From a checkpoint of a small transformer trained on Wikipedia.
Size: 15 layers, 5 heads of 128 (1 for keys and values), 129M parameters.
Architecture: RMSNorm before each block, no biases in attention or MLP, untied embeddings, normalized queries and keys.
MLP neurons of a small language model. Each row is named by its layer, matrix (gate and up: input weights) and neuron, and shows model dimensions 0-191. Each number is 500 + 40 x the weight over its row's rms, rounded and kept within 0 to 999. Numbers have three digits each. A neuron's up and down rows have the sign that makes its largest values positive.
A block is one neuron, or neurons of one layer that tend to fire together. After each block is what it responds to, as a language model described it from the Wikipedia text at the highest values.

L9.gate1409:486494580506486416532481544497511495488469404588528499508476520538492524554473504456484507405546603482584486451534530494492490484533499553494562511445554570460513458494514492479498554535506505452419460576481443564471497514452508503504483476522504520469473473455420421568496518529518496494528449460504492514470460511395536488476531569411512498473566480571566535532548521437471508485508474493526537442477503476470498494536564506505516396491434530505469497473534569430459525499535519604549605471528551405497530464451565472481490452451535509446520548544388513526438474453494495447
L9.up1409:510489536551531470505494500425525529428507473534443445470498503472515502471550508485499504505563534493545559480493479561463598505466474497566538527506474554512577539541552509479491462469556550468495556480434529482502511495495495554459523465470484474433506481456535529550551573534493511484499498498482500564391558499538445562510528461517504536496528523521480537553459496554390477469489523475417455447549524489501570544562508494486506459573554518425506451497476388521544478488484501466488483506471513517476442543485521502570466438527446539550549492502544541428490469495503458505
Description: Second part of compounds

L7.gate340:515488500417475463532442523508481496550440478535453482545478502517507576484502504541526497543486480470554531465502407501468500441499491541461477558468493520532445465499534460493413458499522565471504491525547509481502588419438548603509506612492518484507514498469459445528541504510473578573510516481501491507568472457421485528495494444559517497499495423512535602433463533496550528515471533485506522492507463481531483481486480553492505509505490491482459465505483456465425518475454466519555426512426505469438435571442465550500501471540467465526506540438456522538491565533547502497
L7.up340:468529524503537482537513511408518526531550496531507476559465582513540510570474480488460475529570603564427515520496540505437523501464522533497461438532480478549534454499543480494526473465504497520540497503558475470543525554547427525554484470459495466501510490510463559542491499513495509528505462448499531527523478561445541531473445472574540453530546478522478532554418494530525480453523397484407442506455524549493466514564537457534439464541472521396478538565508552492510471548456513516536449571555497474488508434490573506501538498489458448440539475498508478454523502511486555525
L7.gate713:539572574433552462455526489562515572486486497519512512530486443493502481543550518499522558503452455515488483478497386482480527457561490479474458537467573548513417497542498472516441567503434530495483461538516531477468519470550541488493495554394588533509488491523512515468533562511443526500486473560514496526492495471497514475516469471488452434554615527505452520542472451516491495510435488458498517472418535543512494474489529447542436476525506486422501494503479433470494555462404531536515433589474466492549517515445533457484548494530487489555506498470477505455527510497573567527
L7.up713:478510492490463535472516544537498561457530492515511552497434534539551417428512513455509477554527490437519472506483483474563488404424501505448520515483490561504525511538470478461492457467547437501460505509497447522514480461554535478534543476491513505487545505520499585497478532517471551552520461436514472430584517502524563506468459550512412432481529442497450538454448520452523457486488532493474412541532503493475500464477468451510420530453459577507513502545568489502477554418507536497530520525484503517510442485549476544505552423465494506529514509559478492443434480525521578499
L7.gate778:544551458469550503476511515444497516501506469437560504490547499502528549483501583561450502525456448537527431442517482505439465487575519457526463446511544525497512556514514458444497453484509610466514519487519530512431557500505578566406443457557526440501574483511455543486544508504482531511536521507543499521524467467528461482436544438594479469455546476491476540488461552510484472479475446445525524464405537525437406485476427564468507520534429441557585565515493556536465414496474521524503455480524580476541551519484454466474559550492589514562590441505520490473555528476470555550
L7.up778:516485459507479578519537507483548480540427503471494457512530509491564436530568569560541478516471468512503488529467504430478406542516497471569512456547497556442530503486542462464569449471515520457537447504462510474510563539500495568446456489570555534495503497465499488438539478510491509548464488528510492560525495515487469457508492518530546538441472472479468446474418424526520511462561476519496541506469513538492478477449475469484490532430473506561544549477480415497559505512493523487512506462485464545550532458512518503526470466455506517492527449537589419520472492519521463495
L7.gate864:579518498491462449505419497512453503484524541469479554495526440463516499579410532501527407558450451459544435465523485529478542518464448548471500525565557479591531543507517487483449483528520561535483507498434525521485517485465503507487543532494519449542460416502464565492510458535422472493523528558499472489591474447501450422465502517431474501512470468569450508469482500498450470485441444386563473526428476564431506500498503558486495438457441471476455502518518548526509460520453507536507456539459465464488527563397529529502460507563519450513544432464444541558512544458536539554
L7.up864:506530445507450402512495576495454480496484596470524554490533531453520509570502549479469472526511583489426429516503525514561524484562380539507442522448516446483475575493502424465496527492535482442468490497491450434471506518492487504557484456552476433542540518449474525526514476532420459490444406468487505557511558482500515460475524562534487571569458456469468533583516556499478439547520579486519470455490470493495472513504530446437538469518443496500520422535590536441459537548549498443507444514529464511509482532489526528486519470545509522484456517486539496534494523472436501574
L7.gate1126:532514582469524422418542443506464453518544500400450511564397420476527493521472533464507468488498497501569513436526464449427548504536455600469503543558540504510471488542495524452498516483504534506544483487518588480477471497511564538484473454481508465473509448492574522483534467528449452461488476509471571496536535480493502495492487514555479539500527522512414522574488442480571452498481479405499477514477604483477527541468452566512499505514528450497494479571528490510541484541462492560469446484519503500551558557447499519467488486496529491526556456544522501562434528537444541488
L7.up1126:520452503491489511506474495453511530487525432464454496499513501545451553485493524487511460498492457473465460421465494494450470590495467478470469488493484442557451489485571541530601495447495531504485515485551543518467543503492589471528554493480459496511449516500431493477577556558567534529472496527517473547536501482503497395453469503481482530504553536456545488563470479579450535509612518459505450511518581463476531534470476532535568478452517498514489523564575497477489460527456479465505526459582555411434506547470468443519473444504561513509543487477450470514522491498491548458
L7.gate1143:632569490546456501508527490486478505488468482461624592530426462510546561549504428465464534567518564471502481544539481501495537499462475569534500448495484564445447525489496496449535511491463467493561477471454459512447427492533544553540430515466534507566488513587421441486559533462546458479482492517555506500544467492497481503457480492519513417438478527512528528531418532490476551578442504549491510470492484478506538467402425492495454505529442457464506484472462539464454503514520515519467522525490481573537522536497467496525534451523561524538511540553510474496513516496518510475
L7.up1143:530467522463438432480535496474550547471467500502537571549495498529486550493521468513522512512512551535509522508492470443521564385423438563511504493463519484512450530461561470527519499510503404557449488430469486501506467529504468454568441530474519527457450466527383527526584472473467546517487438527540440491542494585522487464485488507478550487538505501534460503450461542428456556455432516572483488449555525574526499553481480470536423528525483476511495475509521460492532521561532484550489545477501542544575525501423510547571503475528538568491480471507519519543428504443537532508
L7.gate1317:504478465491528481475466442472494461446460497525475475479498542542573495489470523505534513558462492537505511448540520414475460481465501551456472559497439518464517435523370475424510541455488470468497563491465530499490504535450534511524434524547461444462515583490505512539480549601458522543465515575560503493548485427448495488530447486467455532549500525477498473523534477542571385512482531438578508564505448490504541536496507535489499524488473488448498464480520486460488493501503477480474443489574473450508459536513525440481556502449469560445551469539504474477498501560549582566
L7.up1317:520518517433468514488517479477493461522527481465500455512511468530524529541475489532553502485444495574505415510478535540559447469494489499510511440451512452490462466420544444536483519511456537473540492566527469487527535501505579458516481561479509488549502512439484554505554454485456546480479436494426425500464501501471451492498545467449489524497475498511540442496443515500421500499533514465540468498534488557476531514556445520466480365555434482518497554517544443456443499512474482610495541517526489438485464556487519511511522469455597548552510490504455532506522412522523575523
L7.gate1463:471535496477477458513436459458495563454445508446456523454481485524522570578517536480512510520533520559444467467439515501434461491503525490467521504545546483492472514530557562540513511496510547629515559428508512465464552511518503502497410507495505542476494458466504547504569555518484496479463491456480490497441477535503521438476525522520544411511526449489433514522534531556547507543486524455491523555557450506466426505482545600454524528449501523488523484536526464508494565494449475443534515504445486458501491576477495427458544535468549492566468548504506443467497540508498511442
L7.up1463:495554520488498533495471447456543487506442524462547539531626477463588475532413430549497428503498539458532470503460495468488570520505473534541482432472505493465548522555533443492441459456497517532554447504471510530521523517443531488481448496540514429531499560471510534542564511489461580476462473485559468503538486469489589415450494483527574450504519422471482490547512478549420544523499523448506462478546443529454518515507564574551490499502507455481484514587463484465544553508500516525477526486512475472563530488521502453530550537509504539461497553514474503551481495536515457525
Description: Prepositions in event narratives

L2.gate394:485503474514436508511544514528556490553475472515464487442513501569540502472428527458470511458495547424477475490492524515538456548540501466477489464539494519515531574516535496449543440492516472520414463442477470556441544501440559466409498477523468452483476526478537403454432542439476469515476503501531501462486525492476499427547442523513501503446483449503480489567524470555423398422457504575546480497533543516503494543492572518469500439454443419489522496536497500537462462511527520464532574529512526471422547524471489465496460509505532495463568447506528471516520574518398450470
L2.up394:482430457558534497471507495578534435534469479521515455471523562514512454476436528488548485472548478473419534461557526541534487555547540513506482471517461578524509498518531472473491507512450505417526465468503434477453547543514481489429570408480509506461392501464492443479442521457432575497503520506546436543463503474527514437539521512587551520434509491472498501556472460568413366461489487526546419476589548560485532560482543513504490442567475476509462531518466542567499456462476445446461517530498521527491532526591530477514447438493450491457593473468533502539524510532448485474
L2.gate451:469463504488479566468533447460539498442516492563515493538512545506571560476538477522488529446502496432485537407501578476468481499463530465435513498547478530495525524540472513512555411541494509553451491457490422542490454442528523459440479570475497534484473541497494414541555494499469514538447549549533520395543481457512498405558456534512496484460425502494521513507518474520400500470491447493472567436490508480460483484549557458490520519425479473549438497458438509562489489625487490504532500508495498436417571568536530506471491554468483508568524490522481552497449526563499511470
L2.up451:498490524425486482500504461543402501576463456521440469505521432526535587572493495533505480528443488427531484544617498488542588546470480511415534529532526503452522499504499531490513453485497522536513512539558517483439512521471497442471495468445519501475494491523514483441551499473503559476485409504497515458479501427584484479537507489529513489553546480491503426519519452569515420529569508520531456487550455513551454547494508503529548424503452378477488518500497402507456427547480571624485605527602544482549416467510528519503473526499524480531494472505418499554520503499428497494
L2.gate569:470507503445554516448472446510463515480575550591544529513558486506550551465548563493495485468487524508419498479520498524432534485522594452500455435443449511495535523494433440535530475577487543471433386504545476499529546425547459473420516525467491562503391495442465488522525486452534485527533474510509502482528431592482516477465418459412539547576541491537519475551509582507510493493499409505534469485433502492533521575463571506475477491456540481497449475535443550497503458545554496479527463468511472477534495464467473537502495534512454496525449544506555487449570482496555494452
L2.up569:509518429490505533514606524459532500531463454482470477563509527543488547531472416443507470512493515516559550495514481498480520577519473491472497438537550563504488511459565489551411476504380499519578509505547486448491522532510503550534483461480495473497525471475526446436507496441535482559471408541542472443528455488478478511529451540520545492494412483500458468459451439510507453515459443503562520457494457517439464425531475452583454543533449447446500554419496469516524528557556463581493542479507537475557517534503464499477461492513560488476477544439517515534500530485477596458
L2.gate650:525479471457454507462479514469472477494494505550505498482493466507588481493507489445506458456398522446523504449515570517547450493497510447455481544533424420547548552527513500534528478492510494584488420521541474500485480478507532567478454551561481520484504446516536514439514506523506488512522539480534401455535473512504480432504509557561479454603480510496425510517475532597485447450485408551472485543505588513489496514503425442466490513469490443464527513486539522499524411579491502459526514450500529482462515502483482549502531496495505475560500524503475509467477546503438449548
L2.up650:487436481429515494502516512506437409515569518568526558523525446515534495443483501498553499470472497504530523472542523480549508526467485470462501552511491448514541514456499512529467536457540542557477465470436434572528478531505427515471467562553495486460537469514550504429515516458555543527587497494478441493530452438534519435553476500514456501518450549473487562473482461527486421553487486499419558521500524531515579503557478422476493503528502478540484533556437475502504436581490425534465571429553532522513519499509447558504467559409520475567518520516471490452474585489415469484
L2.gate860:434586525542525513508516532520466572454483459572543531469504482473480571549557458561443457489480510545524496574580486478549442506486555483455496554543469461483575575473522590479493481485466536541444459539509501436468569409476461462542497484500486472422509433507492462407560504465492526462531524498446431470570362514533468470534496506484514496492512481556467444465454514475444465402513476560601478575472466484496466515513540511534540513502467451546563544504509476530443522557525446563495569546501531438535542511449494488542540469474563501555541508430557486396527554490468543522
L2.up860:535435528475456506535511468521437504520524494476518522534527528527539466508530504468555494445577471513438575456477553478510471507502471478524505537447494525493502444560533425463501479530545487563425467471487494494440450479545565546443405580445495561499553491467453448544551524451507596552498500564494531482565522470488511454542487532500507546527457504491483493550528476571425474488532458542474517530490520523427475521527478452466477492472543497532529520506483449517500502547449493514528513515479472517495464572403481460520442534511409504448441472512519514542576538508565509454
L2.gate1382:482539494555445486538488410413510518457475495536457480461455465527490540553537498531459498464511529498540452469560550501435519474494454498379552552539539492607530592568511541471478501525557465528459515522501456448500486469472472468473458502517527508490533512494563439532462513509554514478459499566500510464493459541457450394500486507531522483513510552455455630557554519543477538553566450500526498499501514568476529503476525511474563508495505449585455509516473447538509544552489506523549551551551466445470544547442501513519526548479506435502521454479478493510447440513461529426
L2.up1382:544546539509469504534463482487552498505521500555508522521436493493542507499517452525381422453541444532494555571481558467462468533454527537451483475487513528520488471546514435469384494481535454537518502480538487551459462489458498527459437426566479581465505511472531447563477460530505509528438549487583485435549440478484486527381524474552574493516509497474531559447542484525464547517545485461576486503480450546487533456520506543567550518570500434487444487510455498536455518490512526491542492481516463525491545526531480551586538557478583492509483480534566478457445508603591500520
L2.gate1426:479479554480485574499475430466458503495477483558489484532508486514581523496548474463517498526442510452517523488504518522417479444497524457488515528507470443496457526423503423413468399473538444562474465472490526527498482447534518537439434639527527563463483480518459449484544513531544451519554562558517432446539485477538492395489484513506463497452552446538445490556537442564489420461553429495550577484479529466437476506516482521506485481487486495462515516531504501528517433557448491464513597505552499534465588486506495522500514519461518527520470484535546494466539419509511518488
L2.up1426:444476540525543566461490452545554540464564513528506453542518500558490478520466498435443450466422514424475450508506511480587577393482504511479549536502480466477538542469494508476546476464512581581506419490560508513533543451452513468474480514483512536481508535498523458481506518507519466447509567454474457544453523518510454512542519520561526382477545445463551475509545397552542505526531523440439480457531549431447535485472479416510561495497485542496513488542506474415451478509485499491524567483449402526452525531511487553481508476463547535476490424504509479453460470550490512428
L2.gate1447:479523504483488490473518501490490560541503477547487465594585464561510538493467491477480479465508500470548521423537555473521500529516485547425564545536541424557551582472505404548487445491422462529542458529531483527514448479473468545447467421543522542477571452431470487513600573516471493461482513504420481537504495432533587504579517518513475520434469445534481434494466536528511444467526428463496476549521562433486456533498498470505483466521426424479454485491507462506497439524530529594519592496523612426530516511478545486445458463441475483541482497481475537509496522487457508485
L2.up1447:523512437515500468474426494542492536521539553535502484414522462504481512527524488484456496512549516496485519506430470501433460443533455463541549550565438497502464509534490483463557419527541487570490428558500532532490426545490543491482522447492447510456528426501519530495483598496438476506459485513569456451524508539482518531444498488606518536423535544525490534515524484547429426499457513571473505545461428549548572494510486510438480493470528436490523434494405534496493443488497482467536515456539509465461544445457501472503492482543533524514604501481574509492545535465468479493
Description: Sports competition terms

L7.gate290:517503439526571543482512402475415512429522552526555559497526453517525530505512503434443514454545507499448556496536473473527487419451455409477541482483484495498487549546475464462477478545474473454494510505496469486428507339516532549555520543432465528444488474493468419574442492522576501507502465483500421540531483476572538529529513492495498397508594539484531529522462500531475495455494541502440442508533504414469521483461537495482509508536483478566467519463472512482459520541548458491474545475543519464559551547473514491509489506481474599487524542486408517490520509519463558466
L7.up290:484505530490508499450474509450471482515496517534478521508591489502513487551448469468499541525439509569431495412521462479556500514521475450509425564482491535458477496425494534481504513538503466592407512501500472527524463486486479564450472456531508459393501455491421482503534467529481548489455462549500609392503523515538483396463481492450460534533499495493386473525569484457437489476485520522598483501446501472475451494444497616518485420481510483479461477450483451547596473460532465466470565476466492493509469536492527512544531450516500435493520495492516488535578542506503439495
L7.gate661:537560468426493469457507495525427476534464516411503511528540453511474591485476468476489480552472487543525573451475527398495544480508470493459481455515484394543487553441426493542552447414472510552485568520503540531490485469478491551481555507466506484555512490554479530549528488524523447527470516537522517500522501520489486465525454443503538571489514523558465484457574506473553481465523516511539485503515482495463483465546513508467502545447492510447527517510477474514570493414538494464424570467523532463441521516513469511420581544494461503482490459486501438539526546479473535579
L7.up661:453526474489561426435531439465515477514466454475450483574551484505505488504533489491474494506485553573524474463471503430468534475516489487492467545543464484560511504465491525469433441521455474560543520524518563507405514445411510509458592489462530528458412541534469494550499485516507567444491495536570451485580443391519546499504480449522499485516557478489453517519569476509476476519465480501488485386525490537522437497454481482523574506457561513478475542493451532453480539450556402505503553499484486572449474467488494433479470533519499484434548495457459551445496495475405509475
L7.gate792:454494482532480460523441505465489485418406488531437553459448506527449507484482456535531489432532457488495526465505548480509463512538412496442482460487511519512479499481437501467512380514424519483512438470484506537456418480502541487499511498459514482500538518538465510567467498473514554530553531485525472488559542483537560482523490505488449408445580497502451426525489527518432482554443493470503478521484535448503492542502480498539499463526461526514570539474459495520503530518519450474496500526568504484490563555498528492462515507425539518496457444522415449434538466495443500522
L7.up792:479532455529505449561453489461535536511481520529470518461500463465504481483450541479532474487495525602438521518476499522520471512478509456506477491482556462522478511453512466462451545528482512527511413540465451546493495544460465459469476483549526496479468500547518528551552510505500595518504496443462597559555521427491489494545479497476494583484493499400487450519530556539444516564519506521527450438492460543568502464483513441556472439499488472498511447506529513412585521528516421536534516491565418530455534497566542532450492465499564532488490555465523573470486450550493500532
L7.gate871:517491510530527485502513409464472558428513470486514516565487472505451492464453472472474512583472510521500456497499488471475519516501523444487419443558444462521477442451505548461524504455459526521458423433426438569473587431514614532467432473521555527505407513497444484475509515511530490511534454517500489498449486538550500549448507490535515438526493511515477528550471449496478532491520444489524492451500561465514481498471581483463560474542421502457478508385468564494539501593564535474431570433582511459440454581499600502573541540497485457448519514509563482493513460490460546538
L7.up871:494456522487517468477508442527417560487567526472493493552537477482449446506465453554434544533520498544446578491454481432486491514449497488530470451461520463526470493458487496484453508545512497550507464476469515533539513408552562478458474446471480502493505474538479506589470476472535531461549531471462552458512452546571491481476502517499511565535477571493498544478548521547556568580513579475524562445508473552480502519500518407498522432498493416477521541450538484505437531534541547555433557455473502533506457487468552492518582536518505452438530518493463468476474499568532460566
L7.gate1142:474455499528481520502480403453447509458463485458577519476555530418497543509446464486504599500449448517518537491505475477554476476523495454498506419449453504487492519439474491534495461529507457618505428421412493504488461435517511571543557456540459521470568481546539550472582512517546560493485569521505557458469556534533536496507553499548505471500516515519430427514528463507507522556525504486518524468427462480489502489563436434485501502419514467536562562469480486566470514596546522504510605400485524445470505504501544456486496531463525470494473490486508445430512434509486464515
L7.up1142:536507446513506466477530506492427486529486498475476547553552490461487509480491495476474519529544494504498550459468521490511514498492492517543470544507419502525514521467559464540538537440513537525560462450448543491483524464447508572383467429445500450467525502542550514468495514574492484531496404476489549513519541508579559486487558530457528522546518490461521529561431498483571542520539432455493410470525451535569525533600431456509542556528525482495419511494480440495501532568506478491414511433493465504483532512543580504567489441483456463504455449512509485474503417570500477524
L7.gate1163:523509489507471458533482458484559482382469495513526532487482468509425546548519515468538446473511507534510507493475476472530474483541494528421470534582480582498486476496499508463501482479580447461441502548538533556487464439525470546539491475516526485529571525509498524595502472446481539469526450534454587435492576491497497541436517499423475512447475498566490537506522483497514530556476479455556573493455498484456443540534458494414498429505462538438515607434543525445502476557503442544464530488497444455468549546531513461464555569536494534498490478490540454478454445510525519489
L7.up1163:466489533532505556517480418508565462448544541460548479474475475513534477545436547505488510513542543554596597522517492411523579484498427479484524498492436517449523445475477422486479467466565488503494484568483457501465488461550541523435621516548458492483558448505550522513447512546531583489551486493489564477542435452539510527416449494499541488513529458568458607453503455522468546536468418517411489425490506555507533573511556553540538473488506493540571560469528563419466495545439526532546472465471485421499493532519404474489547529525507480427437527544498558578525547550480541520
L7.gate1313:565542499520534438449495490458520483440510569506546564487536547553489546501585452415447567481453592502510458473540526495513481514501521522523532506492549531536465457464473514497535461513463482559462500451423427522442468483476495526431517438539476518527489517539526491530513481499533509546477517542482483549480490471399507553575461369387449500485518453544477469456580525468430526497508455528491510487529539466476507541534531489544536510554498469481508533485435536525485486505564529506540573514538479582496495449515553427428513478455514504551535554468426541499551422413446451485
L7.up1313:566494425489529529440526479472481488515508594451527552479485506560485504550514540484545514474540489491433538523582444491548551512439532554515537462484495556506546558440498479476573483524470512475476528520501472434475551521438538564458572581474525477520479494521476537425503409494546479499535559553501558505444524458442528485541492445497519495475520494431547475496490475560500447572437511511434468461504458464504473504508497518570470507456576467489447498473505488483475533491573428452477437488519484453524481436532496526482559419444475502545524494451503510559500472560415509522
L7.gate1689:551533482484576526535513424452472518463469506547543487467513490496464545475473494522520507453490502508547535516464550510541522528561529529463570481554474477544498456437537478508570460541469547502516414528541514599463479474510540519458458462490447532460550527462474468579568518486512476574512545511431495540491571494519489470517507493521512505513503554531553539500477510430492429514481503547494554461460549458431509526534496425476500498531468460488499507525453622564493469515481491470483521492489500474474527489506539455476564489475565549522515512460434476443485591551447477495
L7.up1689:493486507477540547457440601462495425489575455470444520481405519476544542549525496473443540608482529491513507513476534457477415456454490489447486555479493512449496442435499508412416496508454520541499441482432502544497495475486582509524480513520525470479443486513533486491517474568514511427452540524487526474509564489438470499488468471480531504505490416536464486451456496488517550423532488455461529461484496513472501518547519518479477440423452539564455483455477514456530507500490501421573527484521481509526519488400473478435510495527492510514474520485494567508494400564534576523
Description: Inside multi-word names

L9.gate299:527446487550497464459418522559501484468533507470519527551458496526471573530485474508550499438542496486557478455498484493455426515533522520538535437531565462488519602487526472468473460521533556544501433509507426503539511496502455591535516520486529553479555523535501556501470458549431496507523512498480489486519503471517496432467484443496487535500493456490477554512436574508462464492482444456453461531453485516439441477507535594464541553503518525447480593454549526500494437490502503454504579550520507537527389463468503558503477521475471462454532450529548505521550581447486495500
L9.up299:549497481423462466504527530525558496461481498473543514510453445540574518468560522514447537491486445516506447510460545463401456377582475555474467461493494490460496415455491535525452531469524561504542495487552484492550493510528542495502511480470457473520508486564462497469498539464420513497553484503484447497558534511561500530495533517570462456488454496530413497539526537570462535512521536453510514498542498492543443498505539450526511458532424499547527503473575534474480496519503575519460534487533537512489536460484462465495522401506535522444598527539537492536472472463461545520
Description: Clause-opening prepositions

L2.gate346:522513503519508576491448509439526494600537504420494511538533538480454558529425536504538471406537578409518468449476556466507514510527506530484511484498519548555492456463503522509585538527555502524566526481536480520496506474456548514556506539486577522447531487480420482521470552433475535503464529510538505476486532587454551493501462443504465534545544570510451477453464568506523455530481511523520481519423561500481468526464505531529415528531540501485446467458519474502544472553434520554490516485482515439477531530486483453473460538465538556486499454489452541442580543491497503522
L2.up346:452450456471523539507477560528549441517519455525470506532549471535456570487439468530518503485529454459477497473552468464480535562520528579529484478501516534495528500479458492508556541541492494498587477494477472483509559519515456466578548447494478484470471533451464520551513487483463519456422515428460608532439533540437542476517436428523495558478465513486532522529500588508490484516563480563457572490534546505522464517465441503546450501523555574518428464450444513474510569537437486487446498504491499463444504500504462487499431474543525556443516509515545534455462555529491472497
L2.gate950:502495522476464534503514446446536488583495428486560539545479496515514495529487456463542440500466586484517454504477501443456524459478506505484559494471482500546554562532435548526506503476437532484513494496591497459563490461520504498484433471463555495465479483509518511485524534525450435428446594542522525465553497461528489443516478559453534436509481450492469523499459529502467496587460429481485444475517521549474510452535479531439457496502477454458546486491525502443479481460481545492443527514502534554522543529538485512533579456536513489518450452474454504499537516452569512508
L2.up950:504496450533488551522507455489493561513531553499591512501424446527574525499556450527530495517503476494445463407519485496585544496530520512461531522445478529557523503541482542527538533410602507438448490451545450510444479495520562454494490500499512538489508585568438507566448567465522514525466547502508486470500500526483533447521563457499494441455463509480517487492534500489477448478488561530488529492481480494486464452531477525510498496508492548553503507443514509526506562541494498421500496464496526526496502581434545500513475481490522556501515449472440432467481519518411445462
L2.gate1183:479519522541556476483554509554462477493475504524552500409500597496563466527504518493543523533475528478532523490496467409544483459439427510519557498564507558488452537560473489468500497437522537574530452477575509515542458514552521543517406482480485457529437532432439503503444505527455540467485540476444537507479473516473459539455470493553488446483532458484452488489422550413500483421444543456550484568445487458544567523510438568533479456487452469513550512480595491562445509513508467449497528534463499470546501474473458501521562555561527566556481468515532511497541503491434495610
L2.up1183:513497510528540522595560538522536505577484444506548561469517463514493513559464516422514467503544449574520546478522541558444482506551445504529484466516534509505498559529505556463506497474542439497574501448520457541552507528559571569548530458472588526504481455562455461492521553490496467454444428558511519527494533531478451491527543608497447501550409540511531488497528536580408558490479469510536456531490568470487498433488564456510505588490512429468555441494508490500513508457472473518473517497574532443503588505590480552439452466485531458507555422523485457519527439462456528475
L2.gate1464:500572527484538488554553521574435478520509487509506573534438489488554516438544463509512502479516542502521426465533409462499516447539501555499505554485516531462488489387522495525580519453555553511527495531458456452434451450479450514522508529450573471534514503506531417539486534463474479488521420447508500506474494530522468495542455427474510460428453577567447443464492532461506477573412538397481504495444566418508467503439439446526468530549504529516571518449401515537508581464520591539473521549546533490485558522489519423522532523511453521534564489506545536549485518491482501474
L2.up1464:561550504496461442485476553574516586515494420496564445575502432465452466527483421482546481490464573582484499474515430451537524474458476532491557531486498538478431451465509456493468520491550466489475535543480492532516439581487550564491517582486514512486553483538439480580515477514484432510488471472598454484500552425521426539468462568530459489554439498530489558481464496578471522567434485498508456420516515581512481494471428551461365530543496483559456515560480482513534444510486508486483554489491489548545475497474510520553474481536556484501502536426541533520428532489491497510
L2.gate1510:546531507498524524579518521486493474516425490509452507496468587400472523558520468420577542466498602486506492521426480470491438473492504577511386441521535504544453463453525535400533468452489505439547518471527532449464449479542501564517451513477498411518539483532494517494559488481539491503484508463529424463453462524453446478402547427440489553468476478499464467482509529511518531512402539525544491509492556451478471503400526536437473514542531428485574485517535585510517489504499485556540483528525505428506500456507503474478558552564498467502576510510488511501579527498470540515
L2.up1510:557513559437540577532462515548514504445548466500557466534459588521465469498496394393458505518449568554493515560487469449472479525540502525487482477486528494456478473496613528395547506461487461413509561554491519455482519557519546511541520595446446425423532526456507484500506530482504405597417408464496506492419539440498439512474533420505482618444527450482507468457531504537560542475472458493526496447554503492515490513460502504485532463494498520484531516526532563476476463502470434470499567471464440461526475546543474499504482533536451483405542471554529541498571486454454509508
L2.gate1537:504518456543493464513496524488456548497475520497542557525433463481416564495532439486537597549487543512542459443564499492482493537560491558526453510453504596521466517485500495475471528519514519482519466529478421454435447433498517473603489479409540481468507473477447481493436487465467524481504490580501532447544488477469485532477479470503466475473468446554578513487540477450510528558419479478524496502484524476547489483467423515510432568468416487454550437530496559448427584493512559559519522510544489539474487533396509461484509499523479510464506459519521451492484539465486526438
L2.up1537:500449475498546505560498527513467517566516537469557496520499491453522489480417484485503531429533502505511509490441479512455540455516488546517488452578522587503552463427476502446515547472468497437462523535606481419456517516476503560581474495517535447489507466518430494492581587456484440524525448483471465485581461502543554484387525460524562475520463546503539512413390475449529463584504552387532489503519502544561557485457516437466531588521423445403480494479497496546526514495489528471468515512516468527516497447524511471501535478462470463516534480544508539531543470480436494464
L2.gate1648:529531540464496505448492512524518510541487409463431519555477430562527553546406386514511496508465461470482457403473476417493547523451457490459509485459562568516476465527490450433497442447463493542519531525491536442503519502521592500464451490512528471542504502474470476495539441470514512494511510538482425505554493475436457496493470415485547486515540545527481509479421479420516560485476473421540464464490519449523571446530541518495391480532561484450522506525555463521505528523551536542548544444500463509508487502532472506456459491486496495531476447592430453485533518457439545472
L2.up1648:491544545444506478443506547556500438563510445528517512555529446513565461483399471457526541499589427550473441491493492537519581506499509525519482516468483598444427419583558453442454508458493454517455460536502486500519525525507471409523500531420523453469522482472451469542539481433527484535540506437502472487483538471519518501503502420518507472549551553463525513450545507492418536509536439413528413432559482508530477464479517531554422494481541500449531465522518458506529461557526573584467585548543499493566466489493515482475513415533500550449497510550475463509478585469501497492
L2.gate1677:491522468491540532570522421520456494493424514498479547497428486405455484437481488505471529508515502511457532501444545532591520468489455474538462520496548507520534509471474549473543511442494513458427507444521525518516489528563462530594490472558414453545511474498495573480401450479489542518476544574489486542528579538526467590466569466515415463539508507425482469504573502407551480467484539507461489466525512521442464593443557468498480548472526526493466394528517490428539545552435550422437537435418535497519498469498506478509580523527545484462436507510549539563417562438520525518
L2.up1677:566534518453495531507481453565456590565487495426517519486512499515528471554532510464481500531476491542432511488459540569518542560519494562477499522502567525512467527472505442570469506468421515544499461501456448549479501477551499538487497539460481480518460429459465536516535487440496436462464557496512550472481511443556496506473425489490474529543496473515489420518441538436456496548486360411531462538514499441469456475457434447523500558505483506424459465551540437491487578481443537558451555575566489506543494480431550449472500494544510459432477541533480519540462500501550454448
Description: Prepositions, headings, ordinals